python train.py --tie_embeddings=false --parallel_block=false --init_std_down=0.0 --lr=0.00266 --doc_mask=true
MLP neurons of a small language model. Each row is named by its layer, matrix (gate and up: input weights; down: output weights) and neuron, and shows model dimensions 64-191. Each number is 128 + 24 x the weight over its row's rms, rounded and kept within 0 to 255. A neuron's up and down rows have the sign that makes its largest values positive.
After each neuron's rows, "fires on" lists the tokens most often at its 100 highest values on Wikipedia text that the model never trained on.

L7.gate238 [109 123 131 125 130 149 138 149 129 143 153 114 123 160 123  85 101 157 126 128 132 154 115  98 175 113 105 130  73 129 117 119 105 152 116 121 118  87 117 132 108 115 128 103 153 130 161 143 128  80 134 108 137 132 144 114  85 114 146 192 132 136 136 203 148 114 136 125 173 121 133 130 137 122 134 155 158 161  82 108 139  80 111 158 144 107 109  70 172 146 125 119 132 151 116  91 116 134 133 177 111 117 144 158 139 131 138  73 191 131 158 115  98 106 153 105 131 106 120 106  78 152 115 118 115 143 134 152]
L7.up238 [114 132 137 101 120 140 180 125 136 172 116 114 106 120 109 101 144 137 120 137 113 140 109 116 136  91  91 155 144 170 131  93 102 159 171 150 140 110  89 145 144 143 161 138 109 112 114 146 115 123 123 152 105 123 180 107  88 154 132 120 127 137 123 181 136 158 137 101 151 102 111 113 129 187  93 124  98 161 122 141 113 133 100 166 145  97 154 142 110  96 117  94 130  95 150 125 142 102 186 140 139  98  92 118 154 140 132 123 126 119 181 100 102 111 152 154  95 175 105 120 145 148 129 174 118 113 191 118]
L7.down238 [142 106  97 101 128 153 145 129 133 149 149 106 175 111  89 157 171 129 131 147 109 139 165 121 123  95  82  93 103 160 120 127  94 114 138 135  67 132 148  80 140 137 108 141 118 107 115 144 117 140 141 134  95 147 116 140 115 119 103 144 122 145 132  81 125 156  93 178 137 135 113 161 163 148 134 107 147 124 137 162 128 100 114 129  84 142 125 134 103 127  96 139 111 100  78 120 206 175 128 129 130 135 154 147 125 141 161 162 162 150 159 147 164 123 139 120 168 111 153 100 117 132 126 156 157  95 126 141]
fires on: ":", "l", "-", "id"

L7.gate164 [174 134 149 159 125 128 132 117 117  98 125 144 153 104 109 193 124 121 136 120 146 160 111 122 138 163 107  69 135 112 131 168 132 131 181 107 129 141 120 105 100 152 128 130 136  80 136 106 115 150 106 141 204 137  82 182 141 122  88 151 148 105  82 123 100  79 111 121 130 137 129 131 171 105 161 176  85 116  96 153 144 103 181 103 148 141 126 153 135  89 114 139 148 110 141 134 161 136 113 152 123 141 186 145  95 123 124 107 139  99 130 127 137 109  94 116 141 180 129 157 116 131 131 129 137 172 107 108]
L7.up164 [119  95 150 138 150 110 120 126 141 143 114 158 157 119 109 147 189 107 115 154 132 138 134 121 110 161 157 127 192 129 118 193 104 149 148 108 151 140 115 117 165 185 180 128 151 118 117 133  69 136  82 141 132 101 154 127  95 124 115 154  90  78 114 124 124 130 139 124 127 149 157 157 127 145 109 132 103 113 129  95 139 140 123 117 146 147 127  96 130 132 161 137 156 145 107 122 116  93 173 116 132 144 135 106 117 138 123  93 113 126 126 152 123 115 110 152 148 137 140 171 133 130 126 163 149 139  89 119]
L7.down164 [150 112 105 150 121 100 123 150 131  99  85 111 193 139 154 155 122 124 136 151 120 126  91 109 162 172 151 135 141 101  89 136 137 122 189 148 121 130 103 121  97 133 160 133 139 143 158 102 115 103 130 124  95 102 139 136  89 112 125 134 112 170 115 108 123  81 138 164 132 136 114 102 155 126 147 126 106  84 161  93 118  70 110 137  55 159 141 114 151 111 143 157 150 115 119 146 113 127 139 133 113 169 119 149 104  94 177 126 175  94 138  89  97 116 136 123 147 148 127 146  95 106 142 131 133 132 137 118]
fires on: "ort", "ver", "ut", "ly", "ro", "t"

L5.gate39 [ 79 135 110 121 157 170 107 123 136 111 158 114 166  92 155 132  98 175  73 127 141 117 134 173 128 113 108 126 126 130 129 135 167 118 111 136  97 135 152 124 162 146 141 103 133  69 156 155 155 123 145 119  96  93  93 133  69 129 130 107  75 127 170  98 175 122 111 171 115 124 125  99 147 108 155 158  91 161 112  91 132 126 129 168 124 135 137 140 159 165 131  99 103 146 152 123 133 146 117 148 149 152 104 102 117 145 133 100 105 116 111 125 151 122 183 126 159 105  82 189 139 138 121 136  99 108 139 110]
L5.up39 [112 147 121  96 149 139  81 106  73 142 123  92 154 162 164 128 132 132  61  88 124 142 107  95 112  94 196 131 140 137  96 139 158 109 111 154 125 146 105 117 123 118 132 160 116 144 116 130 119 137 109 148 139 114 121 174 131 129 100 117 131 150 122 117 132 152 108 122  84 112 128 128 145 121 146 154  95  93 162 124 139 141 106 106 131 121 117 100 105 133 136 123 121  79 115 153  94 160 133 159 101 106 136 101 142 158 119 117 147 115 117 128 187 140 157 122 127 171  96 165 141 133 141 144 160 136 154 153]
L5.down39 [132 145 137  79 115 150 148  87 148 111 129 158 157 107  80 146 142 144 132 156 121 112  93 122 111 130 139 159 134 114  74 131 121 142 142 136 101 134 151  99  98 146 138 158 136 157  92 156 141 140 131 105 126 150 132 154 113  95 149 118 109 178 156 125 113 136 134 120 138 139 152 150 114 103  83 175 125 128 145 142 119  87 134  87  55  81 111 110 122 130 132 162 108 134 136 161 138 102 125 152 182 158  97 167 115 113 158  95 145 133 131 133 118 132 184 139 123 102  68 126 154 100 117 148 114 135 154 136]
fires on: "e", "ag", " Gen", "om", "he", "one"

L5.gate150 [142 148 113 111 145 147 144 121 150 181 101 125 108  81 107 143 101 123 120 166 114 120 165 127 107 131 104 102  85 103 139  96 147 129 145  99 131 175 114  83 136 167 131 118  70 108 142 107 130 120 112 166 147 107 128 134 161 132 123 135 135  84 148 125 172  92 125 154 142 165 124 122 136  94  90 161 116 124  67 110 147 167 176 147 119 133  77 122 136 111 105 105 160  72 140 106 147 115  88 113 113 139 119 157 119 118 117 107  92 116 114 124 158 124 129 116 145  81 125 111 113 159 134 130 134 176 140 152]
L5.up150 [113 105 113 167 108 127 152  97 140  93 103 118 105 110 134 146 110 139 131 128 122 149 124 169 156 110 165 150 132 144 141 118 175 134 135 156 131 122 138 120 109 115  83 115  86 133 110 145 104 132  86 108 116 105 148 103 121 114 126 128 145 137 149 143 141  83 182 142 110 132 165  89 177 145 113 133 140 102 125 117 150 168 124 146 135 134 118 112 164 130 101 101 125 112 117 112 167 121 115 159 115 139 159 110 146 148 119 134 128 141 161 170 109 170 121 116 168 136 134 156 100 122 123 125 123  99 144 124]
L5.down150 [147 113 151 108 138 131 130 156 143  57 121 148 116 118 139 148 105 146 112 103 162 117 139 160  95 150 130 111 115 115 147 116  94 157 156 140 142 152 124 140 125 119 169 172 149 132 129 142 148 155  93 129 152  86 109 103 106 139  93 130  96 133 141 132 139 130 166 127 142 127  98 121 170 136 111 115 160  96 117 126 143 141 102 156  49 133 113 122 143 157 135 184 135 141 139  89 134 124  88 129 127 127 128 136 142 170 111 143 136 141 124 154 169 138 116 121  91 150 121 108 171 149 147 111 142 118 154 145]
fires on: " G", "f", "g", "G", "F"

L5.gate334 [117 110 107 111 132 134 150 107  98 137 124 126 110 162 117 132 129 186 118 101 122 131 138 157 101 113 148  74 124 116 128 102 134 135 154 139 117 128 194 120 121 150 134 150 116 128 130 122 131 106 109 112 167 116 134 117 144 102 114 146 169  90  50 131 122 102 150 140 125 129 133 121 113 112 184 133 131 106 109 100 145 126 120 141 138 131  96 144 113 102 122 137 162 134 174 125 113 144  78 135 111 103 106  92 104 138 108 107 124 108 103 154 180 127 116 138  85  95 131 123 101 151 162 121 179 155 148 129]
L5.up334 [132 133 102 164  99 122 133 153 149  95 123 130 152 149  94 150 117 153 156 148 145 113 138 114 150 104 171 117 165 112 159 128  61 151 155 137 110 147 109 105  87 174 149 181 111  81 124 141 167 130  98 166 119 156 126 117  94 129 148 157  89 119  96 151 139 124 186 147 139 149 116 162 118 143  87 137 178 103  79  90 132 147 144 152 135 156 139  84 118  70 153 130 112 152  78 154 135 100 131 137 137 126 161 145 165 134  99 123 161 125  70 126 133 118 141 136 139 128 113 129 152 142  97 137 148  98 121 149]
L5.down334 [130 153 124 140 154 136 123 100 125 142 100 107 112 167 101 115 124 138 108  93  99 132 142 138 133 119 134 127 154 145 124 120 133 105 149 146 118 114 102 121 111 122 151 170 110 126  81 132 130 125 111 127  99 113 124 124 117 145 116 122 126 168 121  90 151 150 151 180 125 172 134 114 142  78 133 109 108  80 109 135 228  98 171 139  91 127 159 141 167 131 137 145 168 139 108 115 112  76 108 162 115 187 128 112 138 132 113 160 124 116 116 165 122 105 130 112 125 140 136 122 127  98 138 121 107 102 135 168]
fires on: "b", "m", "f", "G"

L7.gate220 [122 106 103 122 116 136 134 125  91 155 144 127 131 115 145 149  83 120 115 153 165 132 137 129 146  94 114 119 136  81 152 112  96 117 108 118 101 140 205 166 121 129  95 117 160 125 125 143 109 105 142 115 164 154 109 125 152 113 120 116 125 101 111 136 136  85 125 112  94  99 110 103 131 117 143 123 140 147 119 110 132 101 125 136 136 126 132 122 136 156  90  93 165 143 214 162  93 156  99  82 127 103 143 148 115 129 148 105 153 152  67 108  96 141 146 159 134 136 115 143 103 160 161 110 106 200 142 113]
L7.up220 [ 94 109  88 173 121 109 126  63 160 136 121 168 145 136 149 150 133 143  68 127 121 130 117 142 136 116 158 128 147 139 141 124 118 140  92 142 117 147 152 135 171 140 114 133 111 147 107 136  80 121 109 143 129  90 121 143 133 136 113 121 141  59 131 113 118 124 121 152 123 146  66 119 126 163 122 106 116 187 148 132 135  80 146  62 129 124 140  89 125 134 133  98 130 112 128 124 136 101 157  84 142 141 140 151 108 155 130 116 128 145 112 120 171 116 151 138 154 120 136 133 140 108 139 124  93 141 143 158]
L7.down220 [ 73 159 157 117 114 136 147 101 140 130 121 148  89 144 162  96 103 172 139 107 128 132 132 113 132 152 116 124 146  83 132 166  91 124 113 158 126 120 115 113 157 149 171 124 103 120 110 151 116 148 127 154 126 137  89 149  99 152 122 123 127 144 128 120  87 119 134  95  79 138  79 135 124 114 113  62 147 113 178 136 132 123 106 136 102 164 107 110 131 165 162 125 107 102 177 135  92 145 116 108 116 114 158 138 113 120 113 113 136 116 110 121 126 120  91 149 114  98 143 147  73 118 174 125 122 140 161 129]
fires on: " I", "I", ")"

L5.gate52 [101 103 130 126 110 113 118 118 121 163 145 149 140 123 161 135 111 138 109 120 173 135 142 140 118 104 145 137 111 106 135 115 130 146 130 203 182 138 154 126 159 107  95 133 149 103 135 120 114 135 133 121 122 138  51  69 100 134 100 106 144 159 138 134 165 156 132 135 178 110 135  92 129 143  84 150 121 136 123 126 142 171 131 111 103 147 107  93 138 110 150  94 124 136 101 107 106 120 112 133  92 151 116 142 157 125 127 123  84 137 112 101 142 121  94 135 150 160  96 129 132 140 116 103 107 176 107 144]
L5.up52 [122  97 112 109 142 117 143 130 138 102 131 150 126 152 144 146 100 149 131 116 136 112 145 119 125 124 147 148 157 129 135 133 127  93 146 111 173 137 115 125 148 112 112 176 130 125 121 142 144 100 132 142 134 137 150 144  86 175  80 122 129 101 105 121  89 110 123 140 135 144 144 164 151  88 144 133 166 145 106 131 152 138 101 148 135 109 132  77 112 108 140 104 169 170 126  92 133 126  87 187 115 126 114  83  94 126 127 161  99 144 149 130 131  97 115 134 113  96 130 134 146 107 170 134  90 115  98 162]
L5.down52 [119 143 137 110 127 122 104 127 122 100 139 159 143  96  95 128 117 153 119 134 148 134  98  93 157 160 158 173 147 136 114  65 109 102 135 164 115 114 100 128 133  91 115 148 149 134 134 134 100 136 110  93 158 116 144 122 119 143 136  65 124 140 151 105 142 127 117 146 120 135 113 131 171 134 144 119  96 129 185 116 107 110 104 114  71 166  85  91 121  81 139 164 109 199 115 113 117 112 133 135 135 163 129 123 130 165 101 111 105  78 150 105 109 180  78 151 129 142 114 162 116 128 131 107  93 105 146 139]
fires on: " year", " season", "00", "m", "ab"

L5.gate15 [ 83  94 113 108 154 110 138 108 106 165 150 127 146 136 142 139 152 125  84 122 117 128 120 132  97 107 104  92  97 147 128 191 110 174 127 108 125 153 134 152  80 143 121 120 185 123 122 144 153 113 143 125 132 111 109 112 118 106 152 181 168 122  87 172 155 128 138 147 139 114 119 152 161 120 126  89 132 112 129  87 144 113 133 100 122 116 127  60 112 124 107 117 127 138 133 153 151 129 118 103 122 119 132 133 118 157 130 113 109 132 124 116 120 137 116  86 124 131  81 139 142 155 162 122 169 134 112 139]
L5.up15 [126 124 146 117 115 123 121 143 118 135 109 164 124 150 117 107 126 138 142 121 107 140 116 105 142 124 176 145  75 144 138 124 155 126 162 142 142 131 142 105 121  95 134 162 103 145 145 128 138 152 137 154 116 190 127 126 135  75 145 168 127 141 131 147 159 125 106 123 120  98 125 177 112 165  89  90 100 139 140 117 131 114 116 163 124 159  77  80 135 110 128 150 176 136 143 123 120 133 109  78 111 130 127 104 143 113 131  91 132 160 110 151 160 103 121 124 124 150 121 136 119 122 165 100 100  97 121 206]
L5.down15 [109 138 126 126 107 161 111 116 157  88 165  97  79 158  89 106 123 133 102 140 118 105 117 141 145 125 140 116 113 142  95 100 142 117 119  95 150 101 183 113 125 134 119 111  62 144 116 154 150 125 106  87 178 111 134 157 102  91 108 131 114 143  90 140 136 122  94 143  99 142 122 152 139 164 130  78 109 129 134 165 113 105 108 140 120  86 126 118 107 160 138 126 100 134  89 169 116 135 156 104 129 108 112 150 151 159 141 140 139  98 102 170  69 162 143 118 114 155 145 149 101 148 125 139  85 128 138 111]
fires on: "h", "b", "ch", "or", "c"

L7.gate311 [115 113 124 110 103 139 130 100 129 176 130 109 143 104 133 123 152 143 147 130  65 134 139 143 132 104 124 127 138 132 131 105  98 123  90 103  81 152 107 126 109 117 134 140 111 108 175 125 120 115 125 131 110 155 149 114 102 112  76 159 117 143 114 126 104 117 119 170 119 139 142 144 154 133 142 114 117 133 146 136 153 142 148 136 127 162 157 145 118 101  69 101 136 121 115 100  89 155 151 110 154 153 137 152 129 130 139 159 154 102 133 165 145 127 130 148 141 120 172 147 107 161 160 176 134 155 126  89]
L7.up311 [131 101  69 144  85 140  99 140  86 122 133 103 153 153 145 144 141 139 142 126 151 140 100  93 130 111 123 123 156 135 134 139 118 128 165 126  93 118 143 108  91 123 110 153 139 121 114 134 112 166  98 113  98 113 111 137  87  93 151 127 168 112  61 107 156 120 141 128  85 112 110  88  98 120 151 131 117 122  79 141 161 129 115 159 101 111  80  89 140 139 101 131 117 127 125 137 143 124 132 108 146 109 149 107 120 130 152 129 104 120 140 151 142 125  72 110 127 178 151  83 168  64 110  96 120 131  97 133]
L7.down311 [124 181  95 112  97  86 114 118 135 101 104 107 131 135 146 144 137 119 128  87 136 164 119 136 143 131 120 134 137 114 175 135 101 122 119  94 113 132  79 159 124 124 163  96  94 128 161 124 128  86 132 100 116 152 166 149 174 115 155 103 118 165 123 114 106 101 132 159 148 158 106 148 106 152 144 101 117 138 170 142  94 136 136 127 214 122 108 159 123 134 128 130 135 149 105 128  72 131 143 155 139 116 131 118 139 154  89 138 119 132 102 155 130 145  66 160 109 111 114 121 105 137 191 140 184 148 107  94]
fires on: "e", " not", "ou", "I", " It", " it"

L5.gate10 [136 159 109  75 159 151 148 121 105 152 120 106 144 139 120 145 101 118 116  83  87 149 148 101 145 150 126 133 121 165 136 128 118 110 162 143 117 141  87 117  89 127 102 107 111 134  99 147 156 153  75 114 167 152 133 105 135  85 143 122 183 106 170 158 123 162 148 184 123  84 128 167 153 165 139 137 173 132 120 141 137 130 150 138 129 105 149 133 142 146 158 103 121 132 118 122 106 153 169 157 180 119 124  51 150 141 116 114 159 120 129 124 134 176 138 165 159 130  83 125 118 143  97 116 113 141 133 135]
L5.up10 [126 161 136  90 160 145 142 108 122 173  70 129 153 133 120 151  86 133 122 125 107 122 127 111 152 136  99 102 152 115 138 161 168 182 152 128  97 110 146 137 146 137 120 112 108 114 104 123 164 152 132  93 101 145 132 142  90 101 115 114 137 158 131 171 147 134 138  94 126 128 173 140 127 111 167 110 128 142 140 158 115 128 153 130 147  93 128 133 171 145 138 129 130 108  92  96 158 145 101 148 147 102 106  79 132 129 156 153 178 102 132  93  93 126 137 138 115 140 119 125 161 169 130 114 139 150 127  99]
L5.down10 [139 120 130 139 141 153 122 150  91  95 112 124 113 104 141 123 100 115 141 182 137 135 121 116 147 147  94 143 110 147  86  96 128 183  90 115  98 112 125 138 130 149 148 155 104 143 123 141 146 128 104 106 124 157 138 121 129 127 145 136 112 105 126 122 130 119 141 105 138 111 127 117 114 125 140 121 118 108 160 154   2 167 107 121 117 137 128 101 130 155 109  94 141 135 134  95  90 115 104 149 170 138 138 145 134 121 171 111 136 124  83 175 158 102 126 143 120 127 129 105 135 128 142  98 128 124 148 103]
fires on: "0", "2", "4", ".0"

L5.gate139 [140 157 135 125 109 123 120 111 109 135 132 145 162 121 127 126 140 135 143 114  98 119 140 104 171 101 181  80 107 100 190 127 141 138 123 146 126 139 156 111 118 133 129 120  69 117 125 149 115 135 143  78 142 153  65 108 120 107 147 115  72 119  90 170 153 128 143 155 135  98 161 132 146 153 132 130 127 107 132 118 159 131 171 110 161 123 115 150 124 148 192 149 174  80 125 118 166 137 127  98 144 120 140 139  89 113 113  61 177  99 159 138 164 128 133 118  94 126 116 105 161 129 143 120  99 110 109  95]
L5.up139 [159 124 118 109 153 147 139 122  95  83  89 161 110  95 106 165 114 131 124 121 132  94 121 124 116 135 151 111  87 150 145 137 126 145 123  75 134 170 142 105 107 122 150  87 122 143 147 125 151 122 141 113 130 117 130 118 147  97 179 146 150 112 142 111 146 135 166 174 125 124  85 146 131 121 132 137 102 117 130 121 133 100 120 191 131 101 115 115 124 122 139  97 163 114 138 126 115 126 173 142 107 148  95 129 107 177 168  92 129 102 158 123 124 102 159 159  97 139 108 132 108 165 137 114 140 147 146 156]
L5.down139 [147 109  97 119 131 121 139 146  95  99 157 182  99 171 116 178 126 146 112 113 141 139 141  96 114 128 118 165 190 115 110 168 155 147 124 117 117 143 133  81 114 142 138 142 112 130 159 119 175 115  82 130 105  98 150 167 108  89 140 126 107 107 104 137  86 106 129 133 137  84 166 147 149  96 127 121 127 122 115 129 147 148 110 141 126 105 145 100 121 131 143  93 133 156 127 145 146 132 131 148 137 123 138 149 138  80 154 109 170 114  97 186 141 118 131  79 139  83 120 136 124  95 121 152 153 113 127 115]
fires on: "b", "C", "B", "if", "res", "it"

L7.gate265 [116  88  88 107 132 132 118 119  97 169 116 143 141 130 153 168  85 109 144 151 100 136 143 112 129 150 126 112 132  96 114 157  93  99 161 114 115 161 154 116  92 122  67 126 138 118 132 112 123 152 139 136 125 129 143 153 145  97 130 103 127 134 138 152 121 117 136 121 123 137 128 139 127 110 112  92 111 116 112 126 166 161 116 118 142  69  99 142 154 163 124  86 148 135 151 125 102 159 168 122 170 189 108  83 122 166 129 144 140 112  99 113 146 129 104 114 129 129 134 144 148 140 129 149 149 145 111 134]
L7.up265 [135 126 215 119 132 123 143 161 104 145 157 101 144 140 187 122 121 116 130  85 131 113 145 105  86 109 109 131 135 124  97 113 107 162 102 114 138 114 136 176  84 121 165 169 125 137 134 172 111 148 119  94 124 161 144 150  93  77  92 109 135 123 129 132 131 150 125 142 124 100 179 172 105 138 145  90 138 138 153  76 100 128 129 157 163 100 155 115 106 115  76 165 178 114 139 127 109 123 141 112 175 113 144 137 143 108 119  96 148 121 150 135 112 115 129 147 103 130 109 153 106 130 145 108 128 150 111 121]
L7.down265 [110 122 127 116 158 148 133 160 142 119 133 146 130 157 124 130 130 123 128 145 142  97 129  81 108  97 175 126 144 107 105 133 110 127  88  93 128 145 156 138 138 132 112 159 114 114 166 123 156 149 123 148 124  89 139 163 120 126 198 142 172 146 102 144 136 118 111 143 107 178 132 118 115 157 132 105 143 149 112  86 110 144  89 142  96 118 103 147  97 118 137  84 130 126 119 100 136 119 151 111 116 102 120 122 121 125 152 130 167 109 204 151 129  89 135  96 153  87 109 111 144  99 167 118 153 165 141 155]
fires on: " ac", "or", "c", "st", "eb"

L7.gate39 [146  92  91 132 115 126 134 111 105 128 117 139 163 121 126 139 117 139 153 173 170  80 153 150 110 165 100 146 165  98 122  96 118 165 130 126 111  89 151 143  80 113 113 136 145 153 115 105 157 114 142 117 140 110 157 133 110  98 161 114  92 126  87 119 123 115 116 134 126 134  97 130 128 132 123 129 131  87 111 104 135  61 128 167 173 129 151  79 113 164 140 157 103 144 144 159 147 133 124 157 146 128 135 116 122  86 124 120 143 132 127 173 131 160  91  82 171 151 106 134  83 127 138 136 149 156 118 135]
L7.up39 [132 131 134 116 120  93 135 118 152 131 152 141 152 114  71 117 174 123 153 117 110 116 137 130 147 111 113 135  88 126 123 107  98 121 105  91 118 110 131  90 103 110 137  87 149 102 170  98 118 120  92 165 120  96 186  93 117 115 140 116 144 142 108 132 135 103 122 147 144 191 134 150 136 116  58 109  90  75 120 132 151 151  72 147 135 110 105 138 128 106  79 111 181 141  74 150 162 108 155  94 192 115 140 130 148 127  90 100 129 105 139 154 144 127 118 119 136 118 120 113 118 145 106 144 153 163 130 100]
L7.down39 [137 143 111 103 167 200 116 139  63  82  67 174 154 122 112 139 139 125 127 123 151 177 133 139 116 135 130 141 142 147 127 158 115 132 124 178  98 158 149 132  61  95 137 169 142  96 123 114 163 118 107 129  96 111 148  98  95 109  99  97 143  96 153 133 156 131 141 133 125 152 100 111 116 121  92 115 115 125 126 119 142 124 132 105 113  98 123 108 137 135 137 102 137 150 128 125 117 131 110 165 137 113 109 152 161 128 132 191  96 137 121 125 143 149 132 174 168 127 114 115  90 133 136 118 127 112 139 107]
fires on: "an", "m", "c", "ra", "f", "ers"

L5.gate55 [102 107 183 153 171 124 136 140 113 138  81 130 130 145 116 119 162 124  97 190 105 101 139 145 134  92 132 130 138 144 136 129 132 146 118 145 147 171 128 120 105 140 162 153 130 123 118 146 149 128 114 114 108 139 135  84 124 120 153 110 141 118 108 148 164  89 130 181 124 104 184 117 161 162 114 139  89 133 143 108 149 119 144 151 144 145 123  49 123 165 150 147 149 153 139 156 132  92  76 111 152 106 119 108  98 130 119 113  96 122 108 128 165 149 140 178 142 113 141 116 111 129 153 122 120 118 119 146]
L5.up55 [ 94 136 144 107 108 125 171 180  99 127 148 107 141 143 136 152  96 168  81 137  88 155 110 122 154  93 117 157 149 172 129 129 181 156  79  92 111  81 160 161  92  95 109 112 130 131 159 145 111 131 132 182 126 136 120 128 148 116 141  62 121 143 112 135 163 117 127 117 127  71 114 142 127 119 115 124 134  96 111 155 116 122 169 155 131 101 124 163 134 126 185 105 113  94 171 138 152 158 125 105 142 120 112 155 127 126 118 123  89 117 102 106 121 114 117 121 110  91 127 119 161 158 108 113 128 124 101 149]
L5.down55 [144 107 163 102 137  97 138  96 117 134 162 106 167 104 118 128  95  91 108  80 117 141 138 175 121 110 113 152 116 147 131 154 111 152 190 150 127  98 128 122 121 159 133 145 134 111 131 112 134 142 119 176 152 118 142 135 162 154 120 134 115 118 165 115 123 119  91 140 156 169 124 139  95 108 115 134 139 118 108 100 156 128 113 135 117 111 156 114 157 102 140 119 152  97 126 132 121 134 158 120 120 127 104 120 124 124 153 145 186 157 130 152 126 139 136 140 132 140  97 129 128 117 110 124 135 102 112 125]
fires on: "u", "l", "en"

L7.gate308 [ 99 137  79 113 183 148  99 139 131 134 156 125 122 178 166 166 127 140  94 162 154 116 127 161 125 130 110 120 103 163 132 139 129 155  95 114 116 147 139 167 135 100 115 112 140  99 127 154 157  92 117 117  89 136  94 101 142 148 154 172  98  86  89 148 130  72 135 122 119 135 111  71 137  98 131 128 136 139  77 119 143 108 141 126 145 127 124 144  94 170  58  91 159 182 109 119  78 130 131 131 115 100 100 100 127 128 150 129 137  95 137 104 114 142 120 106  86 127 103 139 146 130 131 127 140 158  78 100]
L7.up308 [120 126 115 114 113  94 105 134 160 122 121 123 164 138  95 100 136 131 130 151 132 140  67 104  88 173  93 130 166 122 130 110 135 125 111  95 102 150 137 153 112 146 131 140  95 149 128 142 123 151 141 133 147 103 177 120 103 121 100 156 108 118  98 134 125  90 134 136 130 155 116 126  95 122 161 101  94 137 107 146 131 107  73 105 156 122 138 107 138 127 113 112  99 127 133 138 109 109 118 120 123  77 154 171 118 109 138 125  93 119  92  53 132 103 122 168 144 130 123 117 153  82 144 113 130 144 118  65]
L7.down308 [158  90 114 107 144 112 100 108 149 138 138 142 153 162 174 153 132 152  92 124 123 136 118 115 107 122 154 144 132  99 135 149 136 132 130 121 119 138 101 137 103 144 137 126 152 130 164 166 129 173 139 111  92 121 111 112 127 135 140 122 152 153 129  99  83 152 102 140 106 119 100  99 113 126 113 141 125 159 111 172 107 116 111 134  80  96 147 117 126 192 126  94 179 152 129 116  90 129 183 118 131 131 151 123 127 159 141 102 127 130 131 123 160 142 103 112  83  82 154 165 142 115 178  80 100 141 120 116]
fires on: "ou", "I", " I", "t", "e", "ver"

L3.gate92 [136 133 136  95 138 100 157 124 119 123 132 140 144 134 130 106  97 116 142 121  77 102 157 106 151 142 156 150 118 109 129 125 147 186 133 156 133 102 138 151  64 112 122 147 113 152 131 135 134 117  76 111 155 101 110 113  84 146 125  96 112 101 122 131 140  96 108 133 144 107 117 151 132 154 106 120 120 104 127 140 145 133 145 161 152 110 119 101 133 116 146 114 119 157 177  84 114 155 114 111 145 109 164  92  81 132 122 134 107 110 164 147 154 157 146 139 106 122 105 126 150 102 164 137 124 179 124 136]
L3.up92 [114 145 128  97 111 133 135 107 119 142 113 157  65 124 105 114 110 132 147 102 115 149 120 141 127  89 127 139 111 181 103 166 129 155 115 143 156 103 142 105 108 130 115 137  85 160 116 139 161 111 103 168 168 100 175 117 106 148 163  98 102 118 113 132  88  87 152 130 132 167 163 185 124 148 124 110 134 141 120 141 147 147 105 162 137 135 118 110 101 154 161 158 119 148 163 132 127 158  93 109 128 135 100 156  93 127 103 122 134 197 123 128 113 145 106 145 120 127  99 118 163 105 136 182 152 137  93 136]
L3.down92 [135 160 104 137 149 119 157 129 169 114 184 104 145 117  97 107 155 117 117 129 149 115 133 171 117 134 135  95  89 162 100  78 147 151 147 150 139 130 145  69 139 179 155 132  99 137 107 138 118 135 124 140 137 129 129 118 131 122 112 132 112 136 152 101 118 106  95 126 126 112 109 151 176 169 161 131 123 126 102 147  59 139 175 138 112 115 132 118 150  79 116 117 144 130 122  98 128 104 160 147 121 142 106 126 128 145 133 129 122 140 183 103 143  93 135 114 136 108 103 138 146 130 149 164 121 118 158 139]
fires on: "v", "l", "ition", "qu", "am", "es"

L7.gate68 [150 148 163 139 135 137 119 175 110 135 172 119 153  96 111 176  85 132 167 125 127 120 100 135 141 156 113  91 106 120 134 131 143  95 141 127  80 115 107 119 142  85 119 123 145 152 129 131  90 123 147 131 128 132 150 144 146  79 117  95 158 130 100 128 135 136 105 159 143  91 146  75 159 127 102 136 111 115  88 141 131 137 147 138 135 115 158 109 127 174 135  97 171 151 132 147  90 121  93 117  94 113 126 131 150 100 146 163 148 139 112 135 120 138 145 130  92 111 124 107 169 136 150 151 155 133 142 151]
L7.up68 [123 154 131 101 146 151 123 133 153 126 108 131 127 157 140 109 148 122 142  77 137 154 126 136 137 125 156 115 155 110 105 105 187 106 146  92 157 105 110 114 140 124 150 154 101 167 132 122  83 121  64 169 121 110 163 120 168 122 147 102 114 149 107 127 152 129 102 134 143  93 147 133  85 116 112 105 137 127 123 106 159  94 111 103 114 163 138 139 150 134 145  81 123 149 122 152 122 100  88 108 124 106 114 116 128 133 148 165 130 138 128  73 148 119 130 109 145 137  98 134 172 128 126 146 136 138 155 131]
L7.down68 [134 139 103 142 134 128 132 112 132  90 155 102 164 117  89 130 112 131 143  78 130  98 138  74 145  89 113 133 111 142 159 127 166 143 152 147 142 112 129 101 178 147 106 102 124 136 152  99 100 121 168 145 159 131 176 101 128 117 151 115 150 123 109 138 118  96 129 114 131 116 205 113 125 149 141 172  84 118 147 135  69 129 129 120 164 140 119 128 132 159 119 100 129 133 131 174 110 123 134 105 117 142 136 147 114 133 173  84 125 134 104 144 144 107 135 148 145 159 141  89 121 119  84 115 170 148 150 127]
fires on: "ed", " year", "ing", " qu", "th", "as"